Weights of a small transformer language model.
Architecture: RMSNorm before each block, learned positions, biases, tied embeddings.
MLP neurons of a small language model. Each row is named by its layer, matrix (up: input weights) and neuron, and shows model dimensions 64-191. Each number is 128 + 32 x the weight over its row's rms, rounded and kept within 0 to 255. Numbers have three digits each.
Before each neuron's rows, "fires after" lists the tokens most often just before its 100 highest values on Wikipedia text that the model never trained on.

fires after: "\n", " ", "\n ", " |"
L12.up625:163075097145105085108107178157099070177127162131133122140117098110137155094115061099125120098164062095109127145085114079203155102145121104098108161192153161191081073157122188135120116121132153162152123085102133129103096171095101161082170152144179138131073136121110157153138079104114139099162113136022146138102098098154136195095195080143118133132159144095105068120137101159156159153145

fires after: " |", " P", " Ph", ":"
L11.up1501:133162081105146192144133145089166175155143176120141075138093105142085147115079091164129141102053172122158101160128152093116075129090127121146129139120180165168125140092080098100107169107150089105160153108171129151120150092179131138142185103188104145128201056101155178166104168127115188175116090119081158100151101206193128163073111106103150080132125112127101125118134160145103107118120

fires after: "\n", " |", " In", " the", " in"
L12.up105:115132163145120097097158113087140095118067145162095082168148167095121129153108142134126116069130161101117145158142092083123091174075210138110123154136084168124153175131092106147133101134158109146094156073119161203102158130148172073145064131133098134123173099155141143123171133136141164103173072129046094133206081077107134165067146152181124111103074142149143134166133150134154183139095

fires after: " the", " The", " V", "The"
L12.up495:133112134153157140133154116143086125144144101134177105147106101121181176130120123114130140120189134067137139181183108080110102152054075130130107182138137116192148107203091130088107129159151145126133062094137126146070179094111147092101061159151126151112140135122142157093120164133125222118092121176102141214113121132117114145119099106168116108089157169132122100109165117094120159110089

fires after: "\n", " is", " served"
L3.up447:117165075139133151193132149194145105156173145119111099149096114121140156112071042170107174082095116172104107183139116054133080089113120117133136082154127154126073111114143154115124126107136181126174079047158116167142058123084126111153130122134139126089124138133185130180147134144113152149108123101082156112118108124124069183144130147094135189133139146099160191107138145102126113115106

fires after: "\n", "uz"
L11.up873:154169087165140112141104159159092139112106091146107136172119111098148164190142137101126123167072115129135114110134116090115118193129165142147134123135090133147134112137154104088143074101124065130120193114121144165070187095068123147030102091135120167107124117115150109206140152112157191103154074146148110081141070156165132189128129142127078122087154100111147115184012104109140127161159

fires after: " |", " to", " and"
L11.up526:123117148132111219143111096159073087098078132096094114151081069117191151152098148059077130152135089161146122132089128202159130118140079158147140173162188097148125097130120144082095154138136137117121192066091179137147180077087135157161130093138141175128110147093133121149136119136184068093171093127115153108147092107129175157105134139137093126136111171102095132125160151185149142135142

fires after: "\n", " 3"
L12.up1469:113142110137161128093070168102185123145100113154172116137070111098104179053082112128127129095131136123115068115179139128184113080122160163162155155110086107159166149159086169111068154158122147156134114167199092127130129081090157113072168194174195116131128098148120170153150129153100154130158086067044154121098155047139124146107167129140155076146110142093182139141147096094172095151113

fires after: "\n", " |"
L12.up156:125179079157070106102129090128118101193145141115141120120188122140133137142111139069170118114249179164125114136141146114144127156131125146185092125097135138114105115144112129092103167093127204129087148166142166098102139165079178142069137116136112131118120103090119137143100094124162101111127153142108121113195104148174060143143138068116134149151100118103096073066104123120159136108124

fires after: "\n", ")"
L3.up573:066097144148143191110117093121091103165144125106102185139071126095130137080104173153137107129180176129123111170113169079132109023078126132141148130122094146124135086115165126051104130152113118134129113137173086172141118134079188120084140100145114126128158129094138108109137163113177178169104129154144086124129125145146096108107145177120226131056164151105170118153122126137219071200125

fires after: " |", "\n", ";", " /", "4.", " :"
L2.up136:143138147146103145132133171164159070131151142159126133153134145100147134117164153149131206135067108167133087132135128133167124063140146156127135136157158126111096090114109084134120114093098158130132161168116092099179171077167124134149133123147116136093103112175123098158100179130099201114125165130117149069120174163126059198030137127162128149188118134081130160158172119099110109147137

fires after: "\n", "-"
L11.up1092:163117106167151208137132176095071095177141217160145113125180167112160155117180122107170073135096182128146102133137173160159163150112125112145167111145128133143179118098087087143075100106077150143168200105135129144146141127213134134090127107185196145089154086121100115109115135097076141095209083071091119147128110123097134073123155154158147155156125083127132144115120126090133123147158

fires after: "\n", "-", "r."
L12.up936:118150118176161120132139136088151122164147128179139118151088187131152177115121095107176121098144113165159119096174080123124191141142130189149093170167140106084117169114138167087068119136129105151137126054119106101125124119138157057090126179182155179097167078097127150159196103148095119161165170129093126135067107136119115117142105121168129123147177116150082191104093138125142102143091

fires after: " |", " in"
L11.up884:088176137092121105105099111070130157113125142108136088163112111136145206186143163096116115111191117180164166099144134142132138159106168159143090080163170157134207178130113126121110096054147113169097130139100174111096219089087090104070113094127174144108153141093137116193126111128135120095184133156150141113140139124154146147085108164156086146148158156107126125107107144098203063148092

fires after: " the", " a", " ", " The"
L11.up220:104155099127143085072113148114101119107196143123094101170133125141119098128080126153082152080085108117146115187127117185124141072116113154183078134175137172180131161134072151134172110136142121080140156120145131126162161106126081059118100108120124181102205029135106146131198138122122119124133166137122116143083131094130101113087136104149156221112106137089084128116146134156130237146132

fires after: "\n"
L3.up218:068142117118172139071051144159099067201168097127140130157133063088158155114110139151119147159171177133106070117126126102105109154056140117127096120121138112110119086150134122110126153147157170133147101133098153177082137075095198088100097075149151110086136076138174134172060049130077117102197175092099114118107150124131154172075071120125157151143103104069092146130149136116167166107170

fires after: " the", " a", " The", "stra"
L11.up581:092114121144145151118084130146157077131174148111114135173145092111076124108079152140081142091052096093116087164095128107124079115052140100159097102153165148163094114197128184075096160141134107070167155088070148206135146088196162123038112082119117155111110109154158125155177145116062163110128130120135120132097102109158154130093097122105185160102073132108098118166119126171126211138100

fires after: " the", " The"
L11.up564:142207093171181087137083165111064134142170125144129099172150117128165140123143129122135153061059103107122124149087102142143094176159133168107136141136144156191124118163073177114117087161162186073126203127142070146143130049118111089122109035176154136101139093167135112127107083090107136159079154166069121168151129071150139155094152061145158182170215122133100117121148113070140163090128

fires after: "\n"
L3.up39:122122059110163111135121151154148125115190142251180066129161118142155201166180049117132144067170076115144147148158110103157145117130112186095134108139079083158165142113196127175165130104145131142123173119158088071102147102117129119156141185166138172094112149102144130152110129117114204115165116184135160071111194096160145115107086146145136154164131185144143100135152146148148151116113

fires after: " |", " 2", " 8"
L11.up1522:129142056165133148155098142128113143156082146144141060169123121116124143061100116167084177181121140114135125142158195154120112122161137161167118098156151142160143160141149164184243112128125149122103149061143160141118132133101138132148147126193150144088120077117129081126130142109159138161178135114122122107145156104137161116103146174133131129143117124091138160113126118080140118130147

fires after: "\n", " Bell", " Ra", " C.", "b", " S"
L12.up127:125145132130160119078145083154147100161105159144120106159168158138136187113140071136137147155111126087180155078100138137123121095188137126161168105121124157110120125134061102142032115133078118133103116114150175092066090159153143103125150134162175205175140080193125126159137139107127120125151120098112140134115104165168135099159143108150120184145139107084080128105114155170167083133074

fires after: "-", "|", " (200", " the"
L11.up67:175137129156125108129060155105139059129118097104211082131119128114122138099143138155138141103096125146179146124167146129193113105069166104103142111079095121159113130179133177146161146063228111131173137119085172119142130095139144104127067118127141196152119086130112081110082119073072172142185104195105114153121152113145124146088126128113186109154109168158106117100150157132112185084074

fires after: "\n", ",", " is"
L3.up752:065131104161175173177133129175140146134227120156165157139125113086098139117060152080076180073165156168181063167168124105103098135095104190077092102093072106118148093158118135101089140100179151091116105130129080151121118078113114064131111128163137145137130133141169139111165148117096186118171120151096127070118124144129096166087112132124192137163164125091175123154169177124126168120160

fires after: "\n", " is"
L11.up1206:141177091163177148125094149206159084185139100116179172145126127068167172110081092109153125113104115133106098140140185103121115088106165169089147120125081143098100170140131179076147090144174153110181114098075092171204078045101164144121125115162149151125172123104140081128129139152099079104157148149139107096165151126119129158154098099092121081089109219163161147121165122165091092066123

fires after: " |", " a", ",", "|", ";", " F."
L3.up596:098200103157130107117113119146116179138080126129129164154142165091152158129125112123126115072084096104145110194091144092196124159116156105097145215159087145054125129100103166169188166077129152103126091091129182098141113099124169112093126085103136123119088096113103146087166109125108194158132140203163077132133156132149109086119110140150101190238178147157147155136119112118095150080121

fires after: "\n"
L3.up830:115085096159165129116108142140131113188094139109153128140147101137138123136097151129142146060159086103138104152203111011076106179060170125140135119123192194127091125112113149136120158151254119119135113089133026108120080139096119167173154091136130102122136073100170157191140121115097131135142081081125130128155093096075151190146151114163152099155137136150161128128115138101101143123142

fires after: " the", " The", "The"
L12.up1522:148130064149139044158085160103175134137154149189191115139115113087159169091119084133148145063109059099128127161143121141079143071051134193167126099161091156218162155144093131165180107154126184115142162109172111151141109047125105078127174162124113133121094035083118156089131141036141136098166158104122130145131157084142143152111099094077143114137162132164146131140130116115121162124113

fires after: " T", " P", " p", " A", " t", "P"
L12.up1265:081195086130139109097129141195150111112134108106139077144101089082162144112134010201077142093143144126144128127164122118134095094151108161112207091129067105138155100133211169057117131080161183096135132135083080145143145136132118080126119113101131135135163104100091124146139090163160156082082161173084105087066110081146120102133127155177114093097127122152105058051145127090095140134079

fires after: "\n", "at", "ov"
L11.up954:129165121163173152133119129081123078123160218194129142133150109130106123131102090123108167124108120096130094141140146107160088209117098142120156087181140160189201108089111124083146157137115147123110127162177068138150155147141130105114147133141152100098171142129143136174121166153086136153106114115114171162121085132125110095159139063189134158164151073120104100108091105089157060190113

fires after: " |", "-", "|"
L12.up763:137112096141103108094067164101135087148115208154145111125119085141189124113126142094147119125179111126160105160091112143143179195100127093149099102141129110185111108106186133129133105149148158079084149085126114139090080095075131129191153150168126156132090097081130136094122129103131137146171080236099098164175128109152140121093165184099111172169113166100104127135169088123155124106151

fires after: " |", " to", "The", " the"
L3.up223:169136085096132181166122127213147145117049135109129062158055128158188114069148155105134147072148160089141156113150112117162140081147102123164102162127192143159104102122135127147185123149152100144193158131169143062123127111088122126125096158127105118104131146103153147189166147107137140090131079060135131117133151066168126190118135072167147107133061098173174132116122109135160095147113

fires after: " in", " In", " 16", "In"
L11.up474:143127144124109068165076139074156075173141123162171117111105170138122116096189076116092095166154104048163145101134142111099093197141118134096084167181148095199181168158136116093123105105116145143128117066111143128071157114179135089112095178140150154116136175162133097126131150126125126097154106088143142147148055129127194112094088102133167135124127169028191137148120135083168142120170

fires after: "|", " C", " in", " S", " F", " to"
L11.up991:158201126147126089086103106198099144097145123119152126189094098153152076078211077127126129112106086160063157134131069111093149094157128114112144093170105071172165119140111122129067144101160158089148178126147134183136136085153112131108133173160124171132100146092203151170120156096137156093173107198168140117123139170138195115120172193153132157101127169103139133159127147149127146174098

fires after: " the", " a", " played", "'s", " scored"
L12.up589:129119088119143147135105146109120123110171119091108167156109099062151110100112178167117173086129131126120140186148130089108126135061141188125069127123138082171145165127131226142179128164184078049141143141135141173135203155083122112164101139141075157132112157110124091097130098087086132126073095168129144154134140064123107135157118152140127078111118127128148055147091179095138141081045

fires after: "\n"
L3.up684:092146154152151121180178162149140101112148161121160115134102130103124171098091072068136234116146078163118118126255122116136146186151112137130124143101107110119141120156141127120078126132171168064114152122090136150133131091159118136125155136153145110115093135191176123171118158129158167094192161093093131083097115075186086183089110138143122119159084099094151105140202109111088126083118

fires after: " |", "\n"
L3.up1311:092115121126125141125128154209120149104148104116175169137106095113099154072159099098114183098152150103149114134108176160178140125133096125104143094108144162163039135138097171169129154171110125101069137146169177072136054124102160119129130066147121130125128121112198098138154059107119057138120115042115161147152149079172111178102139151123131128111098171145164144125114138149161104120144

fires after: "\n"
L12.up1468:107161118143152096128123113085136149096178171153139181208153121094140132130082080075161132169134143139146085102187119164135118149173153166101161108145059146112129104081102121144149106128079139117107175111171123163111138118102136129113092121146097127144198095195145141144096167185123108116136115107090121112052041130070142116134149101168154166165143150098159126126089088067117090148172

fires after: " |", " Mar", "\n"
L11.up1314:087205155167145088092068161117081102094113104101072148148185110116208144054167116085165128118155082126160067134144115113075091108163089147125114148136051156185109096113077090081109153143165124159132146142117100050097155087108092174130128135158114169152146129088097116080116106118131102117160128098145156135115115160116086184150101124095110145163159112083108163078154107136080171080060

fires after: " |", " –", " P", " sp", " 6", " p"
L11.up690:152181220158133123180111134134098147128110123141095140119087177093106139120092126099072127111129123158135189143112143072140126161091121135092167152160032163154132126137096079115136094150142116163127136091128142077113117150078148133080137105127157135144169074085128149150220151122147140166147131101108114118119091124195138115136133113166150125092057129133164123081186157173150102096082

fires after: " the", " ", " States", " a"
L11.up62:162190118182183124113146133106109141172130098125111130169133145134121201110130061176113138098204087105225099167121158156158095092112129125150089124125134150139100160173121162166150083108119103102077191143166112136122105114132177143104094176158143146128085102153187071197131135108116157183126168182095138172082147145131118118093117116150077120144119139115137129167107131154105200119128

fires after: "|", "\n", "-"
L3.up19:120156154158142181146110181179140161094162064142184142138162123115108179093046119118129151144134084197131119165167150146128128087153143117137146130089045146078078092125120136156101121123161115072132133153131155119159131090166135130101145144134134136105064112149126122147157123136099153079133145105139121123098152129173075137111098165159090115168155146115122091132115125125130164090094